MLP neurons of a small language model. Each row is named by its layer, matrix (down: output weights) and neuron, and shows model dimensions 0-127. Each number is 128 + 24 x the weight over its row's rms, rounded and kept within 0 to 255. Numbers have three digits each.
A block is one neuron, or neurons of one layer that tend to fire together. After each block is what it responds to, as a language model described it from the Wikipedia text at the highest values.

L4.down9:100173105111128093072074177128126133157112096124097126131108114104156094143123120116110110124128135139118117152139136143099113137096146120135118138109105154148166105163139150116100114120140121135112114107150116118145118138118103145096161110094096134142142124123115135125122145125122155139161135119121131108172092150137100105147085120126118126145133122117145137119127053136100142111136
L4.down106:125177122118121109081089136147123137136150137146120135149096100099133100163103141147140129152110126130125108155116132131090090134119149158129113137118109175170143104132113133147128130135129140126133124145125123167135121136116116141104134131114124139114122113137125142124119148108139156162142116121108102133139122118152119104106130156129119137127149130098127126128139053117133128140161
L4.down145:110168156121139126106078129136128138129131137143113121135107121090138133144124130134113140139143135135145113152133131127072111136127137125131129121142112146188144131122126130131130135130115128145110151117142135171128131100115131139118147110121117153104157119120120148127132136137143152140117135124139107131129118120181129113136112149131121132129122119098127142138134033109135119113140
L4.down170:121153143092152105110103155192100155145144112115130094130097115117103123130181128130134118117108122146105120100115110143094105140125133122124103139142111129139157111133113103121150115154120161153072136158128150105125150135101117143122150125097157091115136142132106112138178149165143142161131138102093129175125106184136114098129120137144129150133101123138085119163120052125141107115117
L4.down178:123189123119151108119090153113110106134135126133095142151114115097142101143132141159135133166125140125145113119111121125075112141136098142145112130161097144183133131134116122114137107127126110105134141140111156160128135107126136139129144129124120121139150124125110113129137122139107144120138129115104105138107126126176122102100129127133121103129131094108124111114123043128127138130137
L4.down186:129167139112126124106116147131138128124130155123123126118111137121137111162112130127131129139116122124136129136110128120102105145121124139112115123109096170198125122144125134144109125147126127135120130145127108154114114138134105144131115131109127122139136126133123121129118120117115162137116135132131117126144114126164127107145109139140150137134116136088129129126154069114144140118157
L4.down202:115183131108122137133068119138145133120125142118116125119119124122116137143133125140129101135128137131130118130124116138075094142135112134114123134113073170195137121126112120134126132138117133137111111140118142164124126133129114136127122113106129136139146131126123119136115148126126142129130135126122122150136115134157126116124135137152126131133144124077121124110115000126135135118144
L4.down247:145184130122146124095071135135128117115132125117106148144114133101107124151126146139124150156125128120134120145134119135072063146119166126126132140119085151196094117136128125125149150137139126117129153132130131159136129128109135145129132119125130117116143144133124132123138119118125150134131132120102121124117122121161132130112119122124122139116133120069121122131106045130117109139123
L4.down311:117182131123141110115102164119108132130138142117095147137110131098145121150124129117156124155137129120141141138141141125094087143109124155110141123137122180208112145131108138138155114138096106132108122135115154133133146095120118130120136118116145151127131107153113130135117156119150139134160120151104111143127124152170131096101132135137121128144114123062122120122117042106145119106142
L4.down340:137169107134111096087094180157152120179142111134129123162119111095111109133109118133110129147121119172149143146139122118093080142092139128103132132131115134196126129137132164094116131128157158139127116121151143137128137125127148101135152137118088135119125129108118137129105098143114156154145132130136137096125104149156111117151127131153119091122099136072117103129130033147134118129131
L4.down389:180150102120118136105104155135126115107159140157130122121115126107134117120103119135144132134132133148170139133131132166099135143134147154111108123123104134196163104142114117068109120137126143128129122161125143164090133117121135112136131133118124096113131135121115153118134133102131125113141114114125143125125130137155137102150153128131132130117120134100105136092141040120139120150146
L4.down394:140175129109132111117075154139130134118128136136125135124115150115145136149104117106119148154134133127126126137140129120084052148114120147120160125134083170183111126127139144122121147143121128120131126121125143140152126139131121151116122112142117125107126134128141131132134135112118153113141149139098120123109121130152137138107123116117105146114141148103127140100109034134112146114157
L4.down474:135108143110121093126116140141112120143154110138114161139099165136083090121040112125105120139133119090176131088130123113107100124141116150132139111121146113145077127114138078115090154093146120104122101132146105130121179097108159129148116134107117107126100147133129104077140121155113136132179127074093136162128128137098097137092119137122113158082158130135107116118141120066124112119135
L4.down606:127174133122135112100102145155117136153132129177104154139102135131122096149137125118087148145106094132112101123135128136068085143089132148134115150118097151175144124132132155098113130113118103147100119125139147153133145131129111149119128120128101141112131150128125137108116140123111155127149129118118151104156099133169123102128133128117131129084127126101149135122137060164139101149146
L4.down829:139191155115117111108073159119125126133117122127109117134110108105123113163123134135145137139128143138132115134133136140079089146118119136110123135138086142198101129149139150115128103133144120127122131127117139144152129127125132137130111134115124119118144115130116104135141127127118146122139143136111129134123113114151131131118131132130135148112139138091131137130114038137109114126139
L4.down946:142152117112148092097083154133123113141145130142137150140110157097125106120124142163144145138123115138165107136142122138078103147128141162136120132119114155182146113161105126095118122135148129137096119161139166158124149129130134147134135145106083117128169114117128116103137138114130130132109124117112119121129111121164135135114116137157135130129122131097112122088129056136133114147136
Responds to: Number commas and word fragments

L10.down511:106147146123129125171127154143073140145095115133090134161180155137094105151125107130160132110132104136106121106097152117112127136143165128092115147129144123073071150093124078143135144103119135107137108087125106140085158152097103118119106122130141164157122103132112149164124119099151124176170142085139140109124143119148133137143103114087131104125089111167135114146128095159105135112119
Responds to: Word-internal fragments, split symbols

L9.down475:122125141155164134082128171145113121133116141094089133135071151062131112119160130103122172149154101134146168110104119138179111170123129139165068138148170099107167088090149149116143152097121108144135130124140105102155143156118136110124125116156166114138140142122122130132092093111148110193135102196125086106099130088136120145147169141143169133147172098131138120112105138116145157124117
L9.down799:193158129148130110087132144127117145172142096152111115139169120111125117112140119126122125128138126126160108127110123102159116148166105181129084148087129122121137158105156135135090080140139124115129092097177083114104139146190115118130138132159109135152113136119150108137089122157093142131104128086068166120139081133089119131151108120136142125126124157099116092109125173111126102121062
L9.down819:091138127160118129088138143191117156132122134074087159156118126149128112093142118107099102147117109123104128107138126166070113182131145102124125139135147127091132186169073139127142143132106139085182091117114146092141136121118089095148120152082109117103148153181122125123149070168122130110166103149120133127143091115181138140142125124129195150170124137146134125129076136122105090150142
L9.down1016:106132127147113133131091142132130119110191171145178126131120150108101080079106100114110143144117111170137156167085070133136107142112111147123129130124152096114155134107137127120147129098123124103128083167111086100127101144140101143149139138108123103136127157134153085098108174116119124124146106157100118142159136155144124152107160133101164161088122117157110101146101138160135108113166
Responds to: Thousands separators in numbers

L10.down939:127093138158135136156134169133142123091185122136148129123130146159125117130124096127135145104148129072095118088147142145128137148161080156091075140086094158113089132164094152104087072137115108091115114150133140100143148142092110143137116115081113110152152117104132114173136109112115147127130144127138114140126131160207170132117104111123148141112128075160121104115093123144176132129124
Responds to: Mid-word and mid-number pieces

L4.down155:154177124101119129097092134146136106141115115127088142117144161146123123140121151140138131141128099122156116115128152138076117136152113120121122133119064171188124140150129118129118138123137118105142123149116153157137173152129134139126096094124121126160120095124115125107103167131127135133150107130130136109118081112167154149088127157129121095115140139090110140125133044137127129126146
L4.down216:128172097074114133109118154137110184133121121121096111144119149109107132136131136142140110078142133113099130078134133110047107170138114136125104120116129087132124117143131157095113125095113154140133126159136153098108135160110128140104134121160112137136136097020143113111152217134152123108108109124103119156104082121095135121122141141149109136108132094162157147085141058108116113135141
L4.down251:160165126128121127133148117130139104104136166095130110158092123138137101171117130143099106109108134120120084187163114172052112111094151137122123166137111119108090145120150129158174143134124134143104092160168119131133110122112070113126127119118135096093154144152119143163104163147134122149145135096145125101125139085135170099115165113103082129092135137113129085177090120158130111116117
L4.down431:132035136115170111114141134152108115105126154120111182123097128143143114133185117130130117113116137132136130124102153120130159116131124143136094102126156115111104170147110123156100125144164127123137099145134126139116127126086117102108161149149119160109130127145113096141145080120109131169190118135134122166117148115169125153137104160123192154109168147176120093141164081119114138124088
L4.down538:137082163109094103077113137125112119136136154118093183144086136080128128068087150123129136113139129092110115141114090108142172157128108122123105093134155151119132166156112124138118105143141146152140135134142167171114109104117120109116174117119132125166133120146142135121103080110123124171063149138137126127119163122175126073143106152114103158088155147074101142157121128136141117125138
L4.down679:096194116096146108133105164133145087119163186152104146120139103128157110118117119141133137120128126161137141096141108138103094143114124115113110161172105148155115108132121143093128138156135138132152148138095131131112135132132137106151115135144124118135100160131147125143152141158145134122123126134143127118131097126215137160126141147116131104158138118096117141148110053138152138154176
L4.down698:105173101145146134101090163146153124132127120125141123112111121090144124149111109141139129125111126141148103119144143149098098135105141125105143128118102144191157099167124134113112147152152146148133106129118133116117139113108100118090126136114148132135126138136121116128114143138128136141151144114143140150142099131168107129113120127133134135120121133080104078132131042096124142111174
L4.down722:145088133133150115113165100139124085111137117151104101122107137153139112168109122125120141086113130121092075113140060105155087103100126135160079117112128174115113126159130162117133089154180125107115158146116109097122144125060167109103136133138165132122147137111133109159152145127154144133132119152095115120121167111130157117163134120148158123132106135135134068129142124117107109127098
L4.down767:106175110125119136102114143104130118118122118100121138143133134122131125144135118135131125149143146110138117114146136120071058150159135115092143148135099163187119118125126147136122148132119105123134111126127136128144119134125141124124128117124124170126124138132119132140137107136102152112132122126128125115093113126163134131117118118135119118111111112053102124140095034139128135143116
L4.down821:127117097076084118075137125142100119137121156135132160170092113123127124119150130117112119124156121143130131145130102088093123155157162146105108089170074145180126114129130118146106106125168143174121158164139134152144117132079165118136184145100126125121140113103126169148091100149108133135143144129154124124134099140193152178129092155132117148107097142112138105125126140129101113131142
L4.down856:133190082138110133075093139127122122139152102134099133125135118118120111156139113112156127143146126142145083126151142131043065121125142132130138139124130186191123110116127130158125132084147096151131127117122101190111122111132114148154116137125130161117111126138120147131103090133114110146124167127130116132106142122158099140110124146138134126115156111091134123123100124102162114122146
L4.down870:124129121065147105132094155124111130094119098107164121146072107090128130110151108155119107090108120120155128139108115128087083166155116125109132068111089161169121114128105140147111150139183153147133161160124111044092136108144134122121118098100124124147150162077128128127149157133114088154182106149115138121155132125155137138132121131124161144143130139109119126132119014155127100124159
L4.down908:131137129131128154060096136129149120105130107126101100145068117124125130118159140114130131076130139127116113130141129138078126118130123112167155142143058184231141108112156117096152121107172103122116131124126149111091127134131090143119124153114142133114134148118131129125103136130090146136159132110110117126130093105185140116128152129096112139119104142057137107105106156111144110135113
L4.down953:108198104090118123140109158127103123111116183090093134093112157110111142134102137119112106147128131172147113130090102126106099121103128144083148178150125146154144118134117146081131132091144118147137106132143120139135141124144088134149119125139123125156118140151180116141128116125090152089124144106114105134141128104175128159074166163119117144155135113113072136133131078131138112127155
L4.down995:135170131116121114112097181147128150149121093116125165101123097135120112153140145095119116123136143131112112138120136152078103143133109143140126134110103165166128112147125149114125129143137095128117135122118127142137132126127110139143148103123142130116110111129127126136131154107130143152137132144117119116160105153153113112141113138133129139123110134079154127145126058106130149111176
L4.down1012:116178124165103101199116115157125133135155147122189048150075139117108093138145121132140116180146153134152125132131128133113060144153105135075097145140100176172118146129125115078101109113106139128135123140138135155132132115086106127126176115099134103140112107135114127133172088120126057130100108127129147139140106120121108146145188118142116125129154105029116105127119079139113122133142
Responds to: Mid-token separators

L4.down8:124136132161137065137143122112126123096134097155115127143078126134110138075130115118112111088152112114107101147122122155126118155154109106127080115106120094099136160133123152129094158113102103136142122122140134105165135098128171127139102111097127114114147128173131113132095150105117116135123138100136127111121121133062141096148108131134079098122169120206130138135144085154132110150124
L4.down29:129156109084147146118139140123141147133139125114130138139165118133135134120107125130111124063126100138137142127128133134094151165150148157163149120148137076091131134124157129131112094141127105149097125138122157071154128142106141137133093105096139176111126119056113155104163187146133145118129114140107125137103138109103143158129139101136134121144112116206139123077133075105097118144175
L4.down47:110086113160139136163142131127110154110137085133133119132104141092126139084140125123136137115137146147130092137109132160099117153134123140131127131082109080068116131133188124139117115143151123099128093142133142102168142130132149133133126135090120094125139130145154131141129149116120116115142114110087171126118104146045133135127104133138098131123143114208115165179106095140161124130122
L4.down149:142154129133128137134178118123136116154109093117097121109153127158141134080117128113145132078108112117118105135138134153095102161130121147153126139120107078061124155127114099178139124147101115148135141149097114048148134109129157126128144096128129118110145136109141144125146172140137104117073143143125148118150124141110136110109138132141090120140118137211141141130160084147129114130105
L4.down196:084196112051095127115094115131130129119131123100186093135096121164113132117152114136130124096116111138130115100122121142075144226112136132155135155143132034090095123123166140151114101098096133142135100127096102109101099143128115153102126123129125143133152146090106101152129177123123082162143133122134160152133122120133131156137157107124121127117114110157117124094132075117127133102129
L4.down338:106136122098107085163148118118126134132111120127136127123127136144146125087111084124147124140120088113136136114104152144117128169159118144139122124110155051094146138107122135135124151125111135109125123131138126058170125109136113145121132136106129127109113133124122104172099135137100116115124154133144133128129074122087125128155137132132101111120143115251115130129166086103157129146112
L4.down469:149181119021151173141072119124157133139148145126156105112094120156148108125129100120140109092090114144129132142122117124074131178107096142154128119149106096113138102120185113134124138123107133156125125137127103090106116144143102135171138107077134160135124129077141130136137129141108069122137118130132124133114115134096107123058145158140086146164119113131150146130173152122097141132168
L4.down547:109121130143119138138146133122123143129104127145115132123150150127101114092127128106141117059121118128129132123136131151085121173130126137142140099122149047083100101107128162136115094137104124141141123154107135052148160147113116143132101116116135113112113126130136130123129171136114103142101115152123155149116119134077143120124121126137113114113088136242126132104119078151153147142136
L4.down570:126067111171122152152200146144136166124143116137108130137125132170101137098139119107130093062124126138142114128132142105064138130115140138101129104118125055065113143170158127112119103114147138136074131116155127089165159116134126127135100126140125192111119116089116137128138165139117139121131122134124148120109128161085105141099098118165150117157128159205115116116132051136149093091135
L4.down575:138133142126143118109166154142150088118145141122120127116152117140133106083105098138124081110120139192123138133145109138107094143105155107126151136154096081081119171133091171136119128143148143080120151149111132067131122152127101097109127130105131124133160091147142124142133151147121105087129111121124116153161071142105120148107141135118091162095053134189118148124136057135148131097115
L4.down577:113170105045130134103135103128123102113106138165109125133118145143143107105136119125120136044141084139112100147128134158099106201121102133169107116144155064101125150133113127143123121137092132104134142153117139082153152098136140140078170112113116116120138130125112141108128178171129116142133138113143136101134114096079150107134157115131095135131146138222131148103162078120105156136142
L4.down643:144141132124146123163151089095124153135142137153141113143122119137096118087120107122127140083124096155144110115100111096103107162147104144120119167135123073078145117140126131167107128096101120120143118149147134047132135131111166147146167112149151103149137111106127128103121169136099074118140125113104148140132080139099132095105137127142124103145128159209134144130150085111148126137156
L4.down671:101148119109116155123135113121116149129102110161154098142119153139089147128168130120119119107128136131132105170113159130109168147130104131144147154129158058068123141130108119090115164109093141096135112138162159095143124113101148166142139140115110105119140131094132113101169194143151163118125133128129153144111117126079129152132132134150141128109116139193117108140178055148139122147071
L4.down781:082171130131095125135086131129089137112143117134153154149095161107136126117143129107108116100105096093101135118101123165120108203164148082147067149114129110129157095121129113136141122118122091114137128152107150068132166127154150129127125142148123129144097171161112112126108158148110096124151114124136120136122061147097110117128129125168078108138182110146123129101155075108151114151127
L4.down799:139125122169106127179135117147112114106142144149103115154119150139121107081117103097130134088124131104144143110130138158090080164154141130122131117105100092075134118124114116111095124126119157131134130125161137084098144102106127156166121133077126136122131128127128139120120132112107092114138122102102138124129120127090154128141118157130114148119132113185149115154123056132146137110122
L4.down947:145102133132107074121184153136150106124121102143167121117093148140127137075133093142149125047147154170114138141093149130122139170126139135163128122128063065059121092172133152146103096160151134130137124124154126092140136104097122126104153156172120146147136129088118142154141127111138108143136151155130082129115123120059136115086149121139128147106084169152150138138159072155121134125145
Responds to: Numeric range separators

L10.down903:094124094118127058124117124154169135128145151156082140163121079093096159104072122128100139076133162100152100161110165121169174118144144115118150096126122134116102134125121148159122135089125104140115165110085136111142135153138155118113099130105119104091135135148109147131119167106114126139115143118129115058148137153144111116111132116138108131117123128085194160124119146113167099129125
Responds to: Mid-word fragments and digit commas

L9.down443:111112141126140122130131096074121110122146116140153129111080105110140152072146122135143167109158135131095118131156120104104128148132142135145132132147126159066137154145117131086149132140099148134142117125146100092151133093146108127142107138124126167146129105097204144168143154113084111128163117117141126132140105155143119114075128166121069122117130147127058123119110121115100093169146
L9.down585:110203130127129166146121142119145144157141074132134145140135149155101137111136082128116133130141185144090140113132172094145135212134132187157142145121103111123109138158142103152132144106099160141110123140117131089115159117135114095141119164140106103176139138125164100101107153123139099135157121120118143121104105077059085114172140101101130133119134113145107111163106147117112123181152
L9.down587:113135126144086164120149140124144133136192120179124131109102110139130157050215134106175108092118122148113096105124123129108105152106080111105122131092123098165141130105114125168138129142166100160149124161145112101120128142103123097109134122129107131130147145119140125146107145171150154106116154122135147160106148089137149153121118064175146102126141137166107136095149126133095126134087
L9.down629:142164171147144088084103099143127142104116069104111104107142111132134103116136125131115114137112128120132146121140138171085125135162119151147141113126140102116148093141120117143162188141124098104148099133136183085163141166169145123109130136062102134141159138140142102108156105131104120123114136153130110110116104159095120152132123130146126136119110157140106121114139132094110128155141
Responds to: List-separator commas

L4.down98:114182135100130140124067127141137132134130129110143127111105132125129127157125131131135108128115125107140142133111139143072115131127121142103133119120093157193132126127099120131135129150132149126121111139138130181134142114118115153110124145114129125122136115126110134132132144132132156123108140131126123141133121123181124128135120126136127128132124124093105117133147029120110133127132
L4.down147:133141138112120138074091139128138118130163109140121138110120133116114107149123123139151124147125124147153130134121151144073099124133143134128105092131090155185116126131120124102128140136146104142109140125129120185112135118109130130115154128117143112101150135139121098131119135119139153134157133131133129137125113101155126124140135117135126142135129127098130142131117050111142118146152
L4.down177:106147133131160148092091133122139122131138122138116125127100119128137145156147140141132128160108129153123128119151126119061052139153134121103119109139085149189134126121119130101103138114103123121126103106132111154117116120110129117121109113114125132132116138127138120113115120121125156134151130119141158137124117140142133136131108120108108144119128122113129147136134025152119138107127
L4.down201:126156132133124162083074139134126144093164125139082173110147142122096128131132131119114145149127144131105147140125167125024063138149132128117097119121116235139149125138149114106117139118132137136119114099133127153164147116112124093117117118112120159122106114096124124121105145156125109135129099118148110118123119096116158137145162110135086129129140118070121124115122083100169131105144
L4.down209:127165137110118123115068137151134121143150148125099118143122122109121131141133110119134109151125126126100139124122134132062068150159118105086106122128086146175141141136124122152106145124133109157133123126120114147131129120127137121135096144124112129138125133123124118134123119145115144158138131151142136135141111131181136113125121140118126124130131119082134121113148028149139135138133
L4.down417:157153116117115107121095122159137137142155127152124161123105108119142116154103139144121113148123141117154112140133132156072094139145118136110169115117113148157145120120104112117116134131113121127108057135139116142136138115140146128130105105124133137081131153137119130126100164138111147114121096144126112154107106139145163118145130141116124117128091116082138144156114061164145153148167
L4.down480:119169115112129109129094121118122133137118130144126118140135120125116114143144117125114123160128123119104126107126128130069062135129125137110131145136078143200125133100151121123137144149116123132111107127125123156118110160124134117142136128124130129121099120116137128138126173124127140143132136145116119123129094136183129118141130117140129140133112129077142128148127018170135139127102
L4.down539:137188131121112129097072124122143120140129114120078123127135124138130127150125115116142134138122126125128146134133119134053066149126115117097134136125099153196135111140138121120121124111139135120128129125129133137136146101119149120123126127144113101112129136111113133134114118129135155125141133131133136138097093128158121137134120125129111123111136130074133131144136014132137136101123
L4.down572:115148107138144149104104140134141115117124138122121158133120115133129115141131139113116147142137113122123108130158124147092064132150127143106135128121075151202122135119133112116103123155143134110116122131117130163139120136123139158132134137107134147130133146126133166119120123157127146141110133143150153136155128114157134118132120153125141120129077126051152149117108052103131142127145
L4.down660:113168113120092084113082121148126136124117130125084134142108131124109139147107131154105142150124151141107148140132116124065092142116128120114132150127088151190107155113139128125141127131122120120133152116124103150147121120143146110143147134133123090121147132096140129131128141135115141129126130125120135140137111132169135143118118120117142120152104096097152137152112025142123100122130
L4.down670:125177152090131111125077138139132131124146136136116133123116129116128139145130124128121139142135118123126119123132132115061082144120129147095120144131104154192125134127114127134132129130145104138124118127119135155129121124127124125141116141119125115143136134126125117117146132134138158142126126134115115124146108109183130118134118135126123135131144128091134136123115022134126105118150
L4.down676:129138127102106085088155170148149136123168124115087158110085119157136144152166125139104147113136139125154107139155151162088096114124136149104155182082146155153113122143116145096092131147137144126132074147140084151143185151080113138120102085159132115126115155107129111124138184148160136145153088089136117126149113166121113141130141163103126123093111140108081125146114095115126171124144
L4.down759:131181101093135140111088097143113129107103127106070133125132141133111133146119109153163117150158112128162128131132128131085110135116109143118142145157102144193145100144118093122140129157100128094113121107140142171092134142144113129114148132127131127128145125124142103124116147130126133117109111119139107126113123137190109119134144108102111130142137122095111107093119052126141119150118
L4.down872:128144130084136108158086141174141104122131164143106136114112092170130144139166101123092112162155132118083115108122126112092052137134122144123152126158129163173083115136124113101124152139112126122100161128126123136145103105137125131155148122117116089155161133112119165112116140149112159134142149147117129155124107143198157112130119125120136105154131107090127150155166063151131123141112
L4.down917:120181134102130134093101129119123132146103125110085113124142126108135117142122138121151116149127120143126100124141132125089080137131111127115138108131095177186147113119102127122117137145139095127118138130128148145108132121118119101145129100121132134140100149140107150135126128124110148136134115134141113124144116128195101125143124137124109113114125126079105139088124033136127137113128
L4.down998:117190141123122120123097123121152105140137144126107134110131126118145124133147123121112122170136146109131083130114152095061079151126134112145115152143122139170129140106120131135118117154122137120123126120139144175115136125126141139134153131155099132148134136113139125146139126149128160115120135111133125125128107138202141113105128127129106126154142123081119139151139059125142121125104
Responds to: Special-character bytes and caps

L10.down519:130123153140117145098122077116126115187129160102166142130128136110174086147104138168110124140111121150156102108140122113146199117117133137122158145146166131093103116118121087111172105108168153126166150150146142138140097144083133131142117147109110125142137102144159174138119145132130110159155140126137123147090068162119116102135145118098121147157124176152126146121124147104117092140123
Responds to: Separators after codes/numbers

L9.down2:144120102114113079139135090144100133139134099107128155098121102109162146138147127104144113113121152115105104164134155152121051152155135155124100118115105114111159126120114146142131115152154095100143145145143137121100162147138124115090090109108157154143132128138108128136149125106142151107134118124137142165101103127143112106141148179112111172073093107145114124080165151102165128140109
L9.down8:115139151105141124130123151104127116103134093138079126119127087098184160081102096159135127178153117132126087111124103156159185088125144103164112140109105141105115122096094116155112141103156148103105145126128174101116139168149154112160137106116139138151099165109132126125138128127142095156118096154174127104062126154144099136175134116128141092113118122141118112106092134132114148125092
L9.down180:091076103151183131113125119108143142131123104136157144167169156130117160108132129161168141163086100128148104143084164124138113150129135125102140145130149091124137124167114133128120155149131147143183132126127133089115128130122152132109133161128118147175112170119157115133127132138148110168121102141114119095123109154141156134125130140114127120107155171138071111145125141127146141183121
L9.down841:123187098139113088105126135146130151117123112079104159104106087143085108161126136142167132127135112171129154165147141141079122155119114145105135134099126119109152118127122141134116118195139073104117068144113142145123127149142120121098109176134168120113100116118159148134148158105128165144119115127118132093145106110128134113114125135123126150116158149136078093125100107139142108129090
Responds to: Unit symbols after numbers

L9.down118:107160124128140119118106095133116115133155146127158196159142173140065103110169131141151109154148158096123138139116185173114106136169140085165165118173106128117137105147182131171100100090133151158122160113148129094143159149087120170131135131170134106138178127120151137081140114140148133086131159090102124142122159100158143158125141115144162137124110131113119137110127162108161150084168
L9.down406:105112132148188154139073133134107101141113162135137138113098137171136145137134084133151106144134136106136112128086131103102109118149148172130135177161154115096142147131103137156141147132117138128135152167158120113103101158145122125183121143135141100121146104115138116118120151124063106101135134128108098139128133093114115130092132135104152144151119132114137089164106107143143127139120
L9.down687:097127116203120089140130126097143092085125158128164124156077129134065149100145143143147079156138134185117125153139144125130162154161147120140079131118143139125174109122142143111123128155113122126108140073126151128185134126125127168156111148127150157128106139104135144153136090170143108123179114133076154128139147131134119102097124132117107137128157143106129127167093104128164163139160
L9.down870:101113117128159107160124128131132107102162148121130111146140141078112101147119155119183143137104132174155115130119123115136102125094150145083156122119104070163156117134144119078164146136119134176124098159181143123120109123135102105118142094164108134157129146186101131082086126122163109118126114150145146173126129190131091125120171114128115116139130150116145130183117118146129149124187
Responds to: Colon in time durations